Weights of a small GPT-style language model, trained from scratch on English Wikipedia: 10944 steps.
MLP neurons of a small language model. Each row is named by its layer, matrix (up: input weights; down: output weights) and neuron, and shows model dimensions 16-111. Each number is 128 + 24 x the weight over its row's rms, rounded and kept within 0 to 255. Numbers have three digits each.
Before each neuron's rows, "fires after" lists the tokens most often just before its 100 highest values on Wikipedia text that the model never trained on.

fires after: "ic", "ov", "ep", "un", "um", "n"
L7.up317:123104161118123097111182124125139133145121133126104139156131141118110140082089143099168169127130189116096184105123140140156131178119134072132117134081081142141162099135081164146128125176127159098122114128114135105143160107122148123115122143112166169153136086169129133159113146159108114125
L7.down317:136131111092122154142127134118116160144105102113116095100130151158142128111099114131080137122135084125104119150118128128073139141144159133127131173152118135139110094103182103103113131117181102154140115148098144104109148117109085132125152131104134138191143081147134133099120096121146115119

fires after: "i", "a", "o", "ro", "ar", "s"
L3.up403:114179127105165093116113144145133093115091129109170137110180147106140111115107115150147148111134149140168145124104112107124115104119118098119119110131146129116087148114119114179124157107120130158171120072141134126097137160150103153113116153127141144145116156141143091104120122128155123135
L3.down403:135112124179124106142118123133142148140127131147130143129083131095117108108136116176111174117133123147183110112157123152111143165101102183126105141149146160138169128118120177104110107143133106124157111164130134159134141099104122110152142137141144145114118162165172119144151122107088146074

fires after: " B", " H", "r", "o", " M", "a"
L4.up11:127134084129131153113137105149139123155128120137178126134115148112161123088155097111122142137141125116160102130152093146167115143166125126135132129068110098090154160151121127093134125132093095124150196115100142129126110139160105154136111113115141155140135082145125153110114130091096150136
L4.down11:129111140135152125113111113104097122120143143080161096135107136134090137140140135120128087127116148147117139110125159148089116164136149123118111129139143137104172122093133172171120123117113119125155107160194125167142130164150146113104144151129123133148121102104123078135124081149107140126

fires after: " in"
L3.up193:126117112114133110162122148127142133143148141126129157150135100086098162151149145103139148141174129145085146139069107091134113143127138140143143141094132140151119086120151130153120103106157151132105112155088189099090119110130118151152105145171159075128147159119074135091112146153123126154
L3.down193:096133163086117144107119120108112123158119092159162152121155151153080091139116051134171149158114118138128107136188122106145102120141144104138130167142135142097113129110110092117117136134156082114104078119173117113109103121134115137102133141091094125178098115135132106156113117111118131158

fires after: " Ch", " A", "1", "il", "r", "u"
L5.up632:155138115121125093120145172086103142156109106140138168134146132109149142140133127105142125121116116093119138132164148151125110165167173090093121165117134152096150131127125147104140124098130125126142140123154169129147135140137118089112177129110114165118109142121109080126104145149097128093
L5.down632:111110134150138129118151121130140113143118140092156116109132149150086083110129164117087125132171150135139140100121106093110136143137139144138145107157121089104153125125170082082170123104079142123085141130100119151132099103152137106108167118105110146112109090104123156119105149093132133125

fires after: "el", "-", "f", "at", "l", "os"
L3.up104:137092087142113114184144102141125160187119096120116127104122139112096118155147191161139089094110122136123127137115123143129129097102115114112169104143122122124169125089153124144068174120136157140133127130133160126139136097115105135133114135111157139147104175138089115123146088142160176150
L3.down104:111129086180137121150120131096079093123121137155108154099083103121164135148160125124146164146108108154127107187132148135176096133094073148134108130063131142152141115203137129156142095143141147148131122141144117130114116118143156113106140128130135163101122120095150126177149104125143127150

fires after: "c", " in", " ", " t", "on"
L7.up676:106151106145111130131118110125099129129155116142160123165124127121110080121086132118119144112119137168085114140134146118096142136119139159130165110122131115109049133161105120183108121130122137171119131134113153140073141127125153114129157110159181118122098131097082121143106173099104128166
L7.down676:126125115068166144113110096136127128166116098111090160140148126131129107123064065127095115087125142091148177108207119130112149106165121127141145098084134122151126150104129136122101146101122119141157102146153149107115141108127154152097113137142184144133137150117116120163110119101132144152

fires after: "w", " o", " an", " a", "u", "s"
L7.up660:109132125129170117156113111152103140104130138103122134104109118132151125150136099142157153131139104148131129088114125119141117108082158133090156081126141124115095117139107124136147155129098092094083126104131156169136108123083125149060138133163132134177086189106157123138143129159135118147
L7.down660:109141122109158126181117186154110094167144121113130168154132155138114130124144099176131122101109152108088140100139140099109082106170141086129173131165117112122168095126114108128105087106095100141144111086098131075089101098120102093159128124098096147145155068126142168117148162135118154135

fires after: " M", "el", " m", "il", "l", "ar"
L3.up644:124110131156117102136175135148146137167099099107132091123174122123147108139142133136117145122110149099112163151083167135174115133129132092174103161157126080143139099113108142098164093140138161138141074118125147139138150089082130128101131134156078128165101119154158144114212142116101137083
L3.down644:097100099143160147080107108179142162095115113109150149132097143142082122132123107108159140124111145135163140123126108121069167098133162128180136137122138109122153125173091103160127086140117114136119130151117137123145142176133094099130107095115155108137139145121147179133115128147101135117

fires after: " c", "t", " C", "p", "d"
L5.up738:139159106149092125129138128110121143102144156141153137129158114162129122112165080117078141137129147070140153131132091116089109148148160113145183118128143115057089113160148130099161122144122160077124153125115121150147095127143113087126209132137106090145152135142121140118138135096132120116
L5.down738:142122106157101100133156114115124132108156134131118107131167091148186129149110123120072075117112128116137148137106123146097145149148156112121168096146129095058109076160142174140117085189118168104147146112124127118130123125091127114137150147110123091140118142110132119101155100143121149139

fires after: " w", "c", "is", "i", "in"
L5.up149:117141150149157095117095115104123148110138158109129131095101137136083162110141106130124143195120165130091135128106130201149139100098161055133163173162103150095128107152127116158135136107109151138087140095120133132107132104128154153199092118164154117119114161156109154111116137097150167119
L5.down149:108106099141133130130122138117161140129127127112142135139129167164106095115134131115128144135126124090146113126139134171139088133144101151128122156106141123122158092068095135119144096132105127104139113119148090116155160093140137162121109134136124121137109133136124096088114173176127118151

fires after: "p", " th", " m", " J", "h", "m"
L3.up69:131117138091110136089147129135137159128103145136094128121111076119123111138096130125095141107177127095103145115176116117115102120138152152123131151083117096123134097139119179105147143128143156132098093170117125138073135134157143129109116121127144140119128066135149138120110111146104142143
L3.down69:117153145184148096103149108171133110125167103105125120125111093097083145146148143136113109137117134151116134126102148116108127139171160136135117105143116118113123133096162076078104131134131180169103162105164113125126096142136082152106117132100137141158087106168141111125156099118147131114

fires after: " S", "an", "t", " St", " A"
L5.up342:108121136093142157116126139140133127120128095133124077130105174112092140162132183135141146127161099161125135132107107103082092157095126129159096118160129119152136103133158161093122122182140099100131161140124100092102139146156104129150101120144146133133106130150147140143143135109130171110
L5.down342:146179132151115138139155189091129149151136154126116115109130087119096127124110100135119108109118135113134143140161119159132104108145124116121082127109161189154117134114151151138095101081136157114153114120110115128172133141119170089097098122127140125150091141094163140146107156117148090126

fires after: "h", " w", " H", " h"
L7.up78:124123139104142126097102140104099116120123141145102123086144128165110177143174081118111171124141126120051094125129100119124116133177097145098126157112111178118128100139149140101155134109134135130118111115115151117135133102106133139188104116147105085128121117129113116118134127134156127101
L7.down78:156164152140130139116131127123102107116146138096143117124161131060124161131108150133115091109098072171112165085096128163120168119154113165137145109124122146146118104149108126137130118092090107132124159146096150132136124130139106113069150144161122140165143124107114117091136144114135092141

fires after: "r", "ro", "at", "-", "as", "s"
L5.up667:155123098086137098163099130109149142132135094120141141113137165120105150112085166077124124109123139138135133165136134091118120126152125105133088092120091130153139131098134140116092131081115101182112122125127135128114103154123120125130120137126113145129102122167120096138138147143138142152
L5.down667:112102103140144137118099116125148140133062130130087128135095118157108110121183143116155157111112091151137151104157129135124122148124112216122101144133110122096104122165135133123118136165150127084120134123155169121100115174131156101139122162115150165104157176081154086169141123134095127126

fires after: " m", "m", "em", "it", "b", "er"
L3.up289:143126125129186104092152115153136129143136151136098125069126169128175130091094073099150147144138114116155152134158139127115132125105119122154133152126060129127115106123150127131142131133158102145130108100118120157121097148128123140135165113106121098146106116124134101147099144119108158140
L3.down289:138109154149126156127092159115067159150094129117114088114149132136093124128109066127157135097156112108140121089127141106124088161094130140087109124142163166099141072107101136103126154122151104153125087132125153132145104120164124141123141148116153091131129118122124098114104161110141145128

fires after: "b", " H", " W", "h", "d", "a"
L3.up232:137125104079093105140124117117166128140102145142125129153074096199135151135192102152146097127096175105142146149168124094152114107122154139114130120134141171146145119115094154120120134140138174089139129131117160103096109163114153122145129139133147127120112149148114176125107077130143116121
L3.down232:133131108122119119116123133107130130154149112160090111116115099132132161121140084086082130136149122064097106121116111146176103107114114158156091098125118081128106077127135110099158130153081143138182135138132144127132148113174172146116149092121102093087108128104100086110131130147133163136

fires after: " of", "s", " in", "ity", "es", "e"
L4.up157:142102141108154119130125129149108126176149170087129156121120125146126132162138096113150174146106145149189147099136115139091120085107162107140118097128154120110172133135134070138108141112173113099115139138153133144093158104143127124098098127126129137107115146096102102144113114145126130134
L4.down157:100113094115146130141176123104155110135141176104107101138128148137121098084124071160116120122135108108151136130145171111136124171137155130142100103118108132125083175070140127120064109106124111126112143162109136115147085123150131121143130120123127155135159096121139121125198092122111164133

fires after: "is", "°", "ac", "at", "i"
L3.up707:108104127147145107135107091150161149109119143114142140131108139117095171130080124107188110131111157142127114120143114122116106107110151127156167139112146100104130122121112142129122127167138149150125122123096116091071128129142137093138155133112129101150131146158144137159140090147171166108
L3.down707:129109135167148129158139154155161126112142154057165145112112096078147083132130125162151149069126112135128148110110125164113117148123123122149120115127144114119137109089120084115094131107121166122136126111153116172158099092139168170127145148116134106105140118130167123109110117160138130088

fires after: "t", "l", "at", "iv", "d"
L5.up545:130148107158127113129151128160137155171096115122125134146135087129135089125165171108122143123063126128130166131128159142116126111157111068139160141074131138154111125121151062154164089153113076128131117160134136126174146100174150129140113104109117101132080134116108177115112106099096152150
L5.down545:153106134129129152118122118092119132129111107097144117104136112123103155148159095157153109097104143134128078132087133106100127089119117135149111193164103122131140103159105198159153122132151108177139099124115144088152114104133118096124147080127132122116114134096136141131146095130128127108

fires after: " K", " P", "p", " M", "K", "m"
L4.up516:101153105138154155154166158123128131154152139114159119128120140162145145143122080129100134113132151070135137099117086102115116126148101151169119126126119112152084086109103131086136088135060136138152120139144151110096135114111138160129153065165151108154180124096122099132130109121091110105
L4.down516:163125138088104136090115088175131117096116163091144157115064147084113179097121133115175132119116113183114129131135138092131163174126142155133140171132131119170161136146165125153107125121141151156117166122089138136171134149136106099126132167185110104102096115134126080118126105115121145093

fires after: " d", "es", "ec", " D", "e"
L7.up733:101070182130118111131126136135126157150131150177088167099138140090134141098116094113169151148134106151108136123144131111115113104114191142156168106145127157122120145125122146125149134107128185156150131146150118123184108141159139116104138137135132117108136158103112139137114119123148115138
L7.down733:135109131150113181158150152146115115140137120146070130113135135168163111148077111138102115146138059116114151150138156132130165176143180098111132128150134149110112161090110114135107101090105132127118135163136103149148139128129121183158150142122110106106134091134135127100185149130146133116

fires after: "u", "h", "er", " h", " s", "i"
L7.up141:097119143124111103136146159124106125127154118179136145097105129158170142121185121135114146091110135117122104112116154138126095124137098155134140138147151158118097148158161121153106129124108120113118138115154168165131091146113148123102125095118091131130099142115153139105116092125135169101
L7.down141:093113149134143102134109103089117125092119149122141163131143141163104138174123139110076129146127111127072145110089159148163124144151142114137117125133088107147115129154118157123136132117142121128150110122109143120110140150121116140090126122099121180130148118126050126103151127145118105126

fires after: " s", "o", " S", "a", "S", "p"
L4.up634:106085112130141118113093128120181122124120139136096144119111163138112160155112116122135146122156121084137094098112130097092115149082100142144100104112162123108087145126136126107115125152107114168135130107102167131134112106100136081163105067156141147143155127109140115136123127158145151109
L4.down634:093125180147139109193113163153182131130106133073070154163140161140142123113146137106095158167074092206157170110115173152110145134139121137130129141112135131105137126116106099129175116118148135134097151141145105155128102130137103145101117170160095162128134091095155134112138121148103141091

fires after: " St", ",", "u", " K", " U", " S"
L5.up19:098100139119108127134123099131125102106145079132119080190103153131123129123133170110156124115112132115160176117072124117085096127117128108170111148150151130176173141144127113098122142125120092118149165155113112144145125179161167110113121152143126110089143121128128165139106145125130115141
L5.down19:159094131180139098140164125143135117134123135170128181142135119111122124067124114123062141142124100112128126136109138139132173167147105110151119116086132169165119126148133114107121121105104127110105106159081164143131131132145159124107139129115147134159098103143086138112172123147111139096

fires after: "er", " l", "ar", "u", "un"
L7.up144:153125133130104108115127172126168166102135128118138124077141142139138115123112171139156109133124123167158173124124137112163132132132128116149112118127135104129119112128105147141133133156097131110137121099121124140148109142150143097103135123167088142180123175119136132143148150154108155088
L7.down144:109116158111148091178127135148067130175098117175134113110151152188118179078132096122093111102107139144124163093099121119121097040126132114155138166124121116143119143118105170114115131166155124127104088193138093137133116098131150124099151136143094111129116097114169116124120141153110111125

fires after: "it", "t", "as", "at", "d", " d"
L3.up354:170123075134117135137144156130163102126177132161124147145138112110109132169126146081118109137123141098144145130122126151108135097137105108121135148078130102164146133119139112104114124138084106123113146142132096171153122116120127169114161159146171099129110148157144135144144125091096128122
L3.down354:132097138133145138113112175133133065162122152093136092142141079138145105157144124125136114125096139147128134108120100141127109111149103088125079143124166148119147154132127152147145129146097116118144164138129122133140076103137119117136157122151119138143111136124120107183176106170130143141

fires after: "art", " M", "v", "e", " m", "f"
L5.up875:141160115105162090127145092132129121122144146157131155134141123133104099128127149129139114103145095089136173091110141127109139176128149065109125081105098138103148132119108135099141123137168158159114098139139139127068150079182138125124135134129123108132132123136109130146174120185130096131
L5.down875:134134149138062109096100163128142121150114083156123092130126134163111150139154078147084123133074096159144068134127137114095125149137144155102100137074150123100114099120102131153140151110150129085147093130121131101145116148118133131154135111110129114096138110117168106120129116113166157120

fires after: " e", "le", " E", "ar", "u", "v"
L3.up213:150140128102171068082162154144131127078120162097146158160095123074109122135143142139166093129103099090138148122071135126167141150134134130089125140129140129068103113116149121078134113146157135143170138131148128153148082142151118130153134136144146110108093120126136151100132128156124102138
L3.down213:139109080103133165102098132151147057148147113097124139109117075170182124125176094140121168141128132140132163097127101156088116128117103126157108093135134109156075115134106143151137114106116126139160156155182129119099168123138120126138118117123097157098096141154104152160089124152167208136

fires after: "m", "ol", "or", "est", "h", "f"
L7.up738:150161084109137106102077128157138122151122099182111159107161115163131180114113105177120144157161158107130157137127146138108148128139108113138127146122125132144099139138139073135074152123140146091107128161131137107137127149139157124139132098120122106129152142143162136129102147124096111136
L7.down738:131158096135137115191142130133144105108120155131139118124102140119162153130123111173158110139119120159129137129115143118121144099119142121122116143113132103147139147107148114121121143087100111162143102109118134096095139136117158148153123089131121143118137177113135096185089096132133157116

fires after: "g", "c", "i", "or", "is"
L5.up649:132086108140154139138128080108114162112079107170120116133090097159154132151167134100193108189118153186155129124091109164155106151122146089170118127149114156108135119144124153085158118116125123139106102154125106125093107114128126093143127074149148141078140187160147135150099167077137129140
L5.down649:102131128105130118121148143182144095117067129125132131091163111135136147133125129140093117119127141085113138092155121116142108137123119142110115130154145129138097115130084109154119126104162155136100163113111133127139115088150118155175114185128109149158136162122132128146081127145142137185

fires after: "e", "ity", "us", "y", "s", " B"
L5.up427:119132132101132133126141127127131104124168107103135145127121117121115134149094059127131132132103168096146121103074140095111122096137127124149113180093094147142152100141106119163099158104147138186142162090099086145155151101128095091127148106102118129130125113158153162140108143140151109124
L5.down427:155087135124142154101140148094119157144138138087115173119150160146083100095103128144100132137161147139089150114151151152148123132130130099085159104123120117132084104098124120119138110152145107150122126162132164113111139148134050096134132153146106147116139135145142162151161146089142099113

fires after: " p", " F", "p", "f", " c", "b"
L3.up612:115185113143084151131113126143132126145136145105140170108207143150129058122171142102135169113136141137126149101118104127112117142140075127144168116163122126105149122165142124139136134133140139101131101112121156083118118168115123123138137099118115127110105138116099150091106135092104133150
L3.down612:091158126119077133129137106138092127085134124102108132115188124135144071132104156113085111109092146105116106102108134143123133162100115145131182114158160127098170102169170152116136110128162155127117123118125113105138117180129133128114135113095084122128106170144116161110148109097127141154

fires after: ".", "k", "s", "S", "!", "e"
L4.up207:120120136142112145123101100169116124170149122132123160109133102141132120139169136131190129156150119108167108108091073178124128099155128173147091097113094152161122092093088096088112131104145126068129107133152146159111158098149133131100126141140140114076142127123127142137096136138082150144
L4.down207:110091128115139127126138103113101113149129140162098142103127114135108165120096097161132098145115119159130113165129103116122133128112141089165147143148154146131125147123117099162143099187082116145151120149149124120071092114119143160107146117145153145134128115127170107133161094116113128130

fires after: "l", " l", "ul", "el", "il", "ol"
L3.up379:117100100096127107102153139161163132139107128152123110128098174128126124153156202134075143113163110111151117119100107142174113094073131113104123170131130110120115074106154115140145092121114122118145115148136150142175123073133107129108135122137142091163119146133180132074160154110128148096
L3.down379:149134127144130161136188083143131129116093140155173149095093088101111140167092126125114141143127172155163101121144119107101153128154159101122163115147110138132112155159134106110136120102111171168137079077091113124096146112135135088097127119127176154138150106104142144104122120119143137103

fires after: " on", "u", " ", "ic", "il", "i"
L5.up856:161121109156113156145144128136143179120133092155105091130125127106139157157143128144128122113124089143122116167156123143111120156121178093058139139112111149120156115145127132111122119143099142134125133112108141090134134108120140115112130156158094173182160100131144091133110143161117139097
L5.down856:095136128136121135087132107103111168139090143148111143122136152157111145115154152125134091168087161123087141067134116146087144111127117134117109134087186138082134149157177116130134102142154137115128141171135160126156099142116109148115183122069169152120116135157091118145102151113117145092

fires after: "m", "r", "ic", "iv", ")"
L5.up863:127062131139169132121166105117131083088130121138143134128157098120174139143144134113123090122150137155164132131121124138143118156132128142135094123112117112163143139100118109155159156128149096129128101113161125142063113141142119112193135164135133127148088161094114115113143106105109134166
L5.down863:144130192111127131117156116137143127140156161127093162121119112147116156096117125114141106109154140112152133136123162114125136131075155177124086110119138138148135138110148129148118126124140109151137128173143140131115113129094141074130182149116066162107093170100125091076154143134132142123

fires after: "u", " H", "er", "i", " G", "ent"
L3.up656:111126153120125101157115173160144130101142134094140114138160101167118077145115111112122131135110103108153125107143117090138144129146143115120135133129105174130148144102123126126099113161117145063140174136146139135159098124141136098055117187141107111111116095158118130137094141144119138093
L3.down656:155049149143128075147130119145148157112119117137139142082132111155144096099075120148131117101080132099142138124133094113100153104143155128118111135119065101113115126146150142085110151167117141105141122102139123095124136120136150146097166147143105149143112079104143155163107102162154135134

fires after: " C", "ou", " c", "ol", "or", "oc"
L4.up855:135144149117120160118107125150125124124100095154095152173141128114190133115131131104146114151147153144140167104133150102106126096141120143100122117103142143114146146131122079154117100102144124117129131105101163151102080146116116088116122160159132171123138130175133154108103121125082126126
L4.down855:069112140146127147108139109125125073115160141130122131138080146168131138141101118142179115122136148125125135126128143118091139128101116102178100136134110133124140153161120166137135120144099106212112130082122151117133154157089153156158155087115119141130131112137140128129167094155141109157

fires after: "am", "ac", "op", "ag", "p", "m"
L4.up53:128124108115131074064173133119133116088101132130133147113137152135117141171116124134120161144129184097108166134140148177094124087134113122099089147101100120133164144092133163142137134144115123127144140121139151099132118130137120104146146149144148115139098115157127143126074088140119095153
L4.down53:090137136129123105125127143169157075178127170158140070114088102087164121106126132143127093135145116163141129109150168132104111157167113138167111126160143158117125139079152096119087123107126133137146143100178144099156079105157153122075122097183101123132100151130138136103136112121088138110

fires after: "r", " Ch", "at", "h", "s", " p"
L7.up251:134073176139149117120140184157136117158118144123106122178149135121106111144168123133113154128131129117134143120124161081197107130090130132129120181120146155119154140137113121114163104129133124124113117156117173106126102101111145108081126138111128143162176127101152139148145134118106136152
L7.down251:114179097171112125111137090104118123100169148133093150151161155102113157153101088128081126117164149137142140088128160142111137159087095104139146121115088127106151083134137110137127092107098142135141152133134125125116132124156122139134093180126119130162138117142131137149154128139152137100

fires after: " in", "d", "is", "f", "en", "b"
L3.up511:098065132140101097142112102127115147165101145112134165143151170140116088130139108111127155120157155084107137156126125136126102097115128110148179091127129125147142106138108111120095195126173128123109085152106098105128094144091119139135130116124125107090105162109121145122127138137131171081
L3.down511:104158093129099117155153102168167143183185123107094086144162143091136124134131103149156112115122140135159100132110125160127145144141148126104164116131108120127129142131140125143131136130106127112148175142119124109145145117130093128161106117119142128149114170108141119111124133147129106158

fires after: "b", "s", "p", "h", "m"
L4.up321:140093123154107151151108101085106154177108126156140112161141132129140145125144114132085158124107136103127144107158144136126131087112122139103145129105101143155111098132100112125125127094138120116105130182135107121135091124098132159168138104162117156159116137141081140140100110099105104116
L4.down321:112145176155109165135157146074081110173115136134108088087135113114098120127159100101110146143121134115127127153092141107156132127131116120120157130127117139123133116095113133091140147109122140133112114107115163140123142118151143106133138117161155093096112114094125142133120132136108157144

fires after: " d", "ed", "at", "D", "f", " D"
L2.up490:161160129153159121096106129143140138161126126150104110136127103132101110167138106087172132125089157079175126168122071153093151121108103122105155092099171144109096158089171130111124135136112148123122154163138137161119130081097126124140135146122134138092095188132081126169150145128163091108
L2.down490:134089127140129132139158137110149110098156131119143148103113121072131132084107136119133120122161144122106115119136139128158146119077107149178095130155168100134115132069136137103157133148092147099108122143138120125189110138147115105133135108150093141148107120150101107119140109161151115131

fires after: "t", "in", "nd", "on", "d", "n"
L4.up745:120136093120128163118155128129142157090100130110130183159133152126107123135125146110109128096146184111107128133120129160116091073145132134129202119130138107121106172104140122167079116169081120102136127125118127158121139117112122169108094140085169139119104163127077118104124130099156143117
L4.down745:115179125172091109095176131136148114127111160123120111162102112135132082142109129152131146127109135157116127124143109156095119109135150131151107143096168107124148135126116124139148122114126125097131156155152106128107107157099118134145135151130120130115141155104157130165153139202121126135

fires after: " S", " G", " C", "ir", " g"
L3.up682:092109149123118146126151150078136126131099107098194166125126108101125108110163174126130121150149122174156151109118167087109138125156085069148071147170096134111150129127218131110124134147101099119151127097128166129109127122096119130090168135147121152118143141104128094134113167112102137142
L3.down682:138126134136172126143093114131125114094131148127098068178124137107149118117145114112115090096105134168117139120145117134112096129104187188131141098130124143120124139098101144129102082119123158106116115125155096148189160111120127105111122154137146117112113129148128112124124086125148168167

fires after: "ar", "a", " S", "or", " C", "ol"
L5.up227:183101092141106143114161149113139182111123165105154137140162150161101140123133132121089198128125151141113142129111137082097105099123124120117090121158162120081129113125144105120125121159090094092187099093143149103107127129128124129120146126168098137120132155105077130122101159139124107129
L5.down227:098138124116146128127131162157161084149132108149083140177162145135108152153149179154098113137135105120145151142154117154128096141148113148133120081126142168123139143116057099135134084161135111105088141114160148158142133126107134116187114137132113087092139087100103133164075134141100113125

fires after: "f", " P", " v", "p", " p", "s"
L4.up205:076129116166154148173124120133123160157161125109140149100150128137139119132133118129112094115102161134118142088109099136125110117113085154132123113104128143117153068130127136106084081131127128143122128173203122139132121113132134087108135153120155119165164098144136163132082112141071148103
L4.down205:106082113124109155112073116109129163106149157149101157141083101143173176099091116112130114144176150139148076180102127120129126089114149117079140157118124120122137112132089127139065096168140110160150128165130108154109121129163130093095124122142156157126179120102071091120123116142139118143

fires after: "d", " D", "el", "nd", "t", "b"
L4.up78:088113131134115143142112125131141151135093125135123173151143145150147128144143111104169151117117088111122147142122138157103117079154086094140128181122123140164187160132094126131101189140099144119104076155175091121109098091129138088092101116151157115082118123133142140129141104179134110131
L4.down78:106137131118102122135126126120145091116148138149110125084126104145137096140137124127111086113145157124119098130120118107133108127132094166096104124101133150142095160112179149111092118147112142139117148093127179104175132093091144172155181121143154118132098095111119087098101145128133121140

fires after: "or", "i", "ot", "et", "at", "ol"
L4.up237:134138133107094143155122116155150105110134144149114113122170137151116101176107142073132143130163118160138141102136085141164149106079153092112124136139124136124118137107162110146109085183126136101166105080120129130114150127114139130122148122100092127122158135110185111107110123141131093124
L4.down237:152098117129117155120121124140155122119124131154123082116153151083158149141153167175100153134109111155168129119124108098100119127151130142118106130127135142129133154130111080152098143120118079144103155107120115117141136142131155092089111171139090111126077131097083112146110097118175130114

fires after: " R", " r", " S", "an", " s", "oc"
L5.up159:164125108136118128166126136149081108125108146098118082178154108135133132090107149209120125132152129171113140107109162113158131135145132146158122113122126124121126092116138131125144146177121138131115137141050124140107118146153151090165117114115158130142175157160134156158130147120122132136
L5.down159:152143168124104133128139161114154181195151097117115136114129136178108143112136132100120129088174138114097121137123160131128145101107190107137101148130117131202088130140127142117113147134097157115140067108078168091171148147144145110158130122118127128101103134150139118120113149142123085077

fires after: "am", " U", "p", "y", "1", "ou"
L4.up533:086130128074130117133131131157078145122123149139162117161147165115140168174143129116128168186157124123097127104181144120111143118121131115120135132106089106126116092108156127148165088116113121115170156112130123132133102135137145109130128132133118122140100115108161131118087114123107145083
L4.down533:113097148147174119103106116118113121130120176093157142079083128130125152155112136151119106123097100144143137113120151110093113133141133141087118157176152077143100159091081108122088090104141106202170149129093136128132121100144129111109149116167141117134117100136098144123118133091178147127

fires after: "m", "n", " w", "ec", "un", "em"
L4.up768:165089137131101142124162104164152154129113125158110109121151120133140141092107107163155142156178181124118127125101080096136137129124163124103140157127125108178109082128123182092163129126140130116113127104141122133155130166140119119125135148091149093141103085165162083171122099119091123103
L4.down768:106116145178146182131081116090095097139127127148173088127114128118126154098115128131117145117120153084107145112113106085086113139134102158141137120120139113095128096112153117174121126146175134106102108117136098138132133160112140129137168122123152084192149138111124172165088110144167129087

fires after: "u", " m", " ", " C", " M", " K"
L5.up588:141118117110117115116137163131144163122167126136153149122147122129129128137145129135137136163175094133120111182090125096113136137143147157125116122143089088131110118135119147116122144130086159140123125142132107141124160128111098147098130171145072178141154150094135090136122102134118104100
L5.down588:154146178119134152133165138092134130144093181139116127144124140118126131135141145144164161168140157135110143124164108143126132131140097157125134124143084147116104157124136150150133090135173164125153149129134108124146130096145167138136108155057155115130123088131165136111096125140112166148

fires after: " M", " m", "in", " W", "or"
L3.up382:155159123137148119095144136093143147117116148151126148079150126131152116126133130133108149101131149127160142150121129143160143097115152125165108147122091132133148158117157098108149180141122188106143123154080155131147174144133117131094123128098161121199138130148121154108096126145076135150
L3.down382:104123100171136107107114110123094096147098147167113134111170133141160121133114140127118139126145130099126169070136120092143114098121116089158078122141172118143107083140135095117156144089124136154131070119083125105118098131149125095162137102148127093100130130126129101152132143178104133135

fires after: "r", " m", "ar", "m", " M", "v"
L2.up484:168146106124152085075166078110127119123117104110158118111162120094125137135146162148130106085134134119168128130112118155162154149138137111159106150074108112084132098140103129098154161130134157146147109108127131136148157117122120137143103156135113093168140155175140111109131144096108140155
L2.down484:150130148099121153112120148104128122139151107158133115129112105122131137111152086067125145152113113116137138091139152153082143126090104114160092150125208131107146120149132124169158173136131149152150106148122134095107127119094145103116126124132108170117133108108160087118136088159132158122

fires after: "s", "ro", "a"
L7.up812:079107113101111127122142132141095111125115096106108102160119177159121139162114145135117156078111125096124124102087132130105153071105147132154139159129138148108142167129108120147120142173128128126114143128138142148136115097112133141118097110149115123201131124091142144156094111120151120160
L7.down812:136151114129134147090155118134117143086137137116081164077122155110155139127158127141136110145098140136082141149128151119076082131114147096135137097092163106133116118112128106118156106110159134119121159140141113113115114095135121144179088128165124134104136116138103193121129145116145107120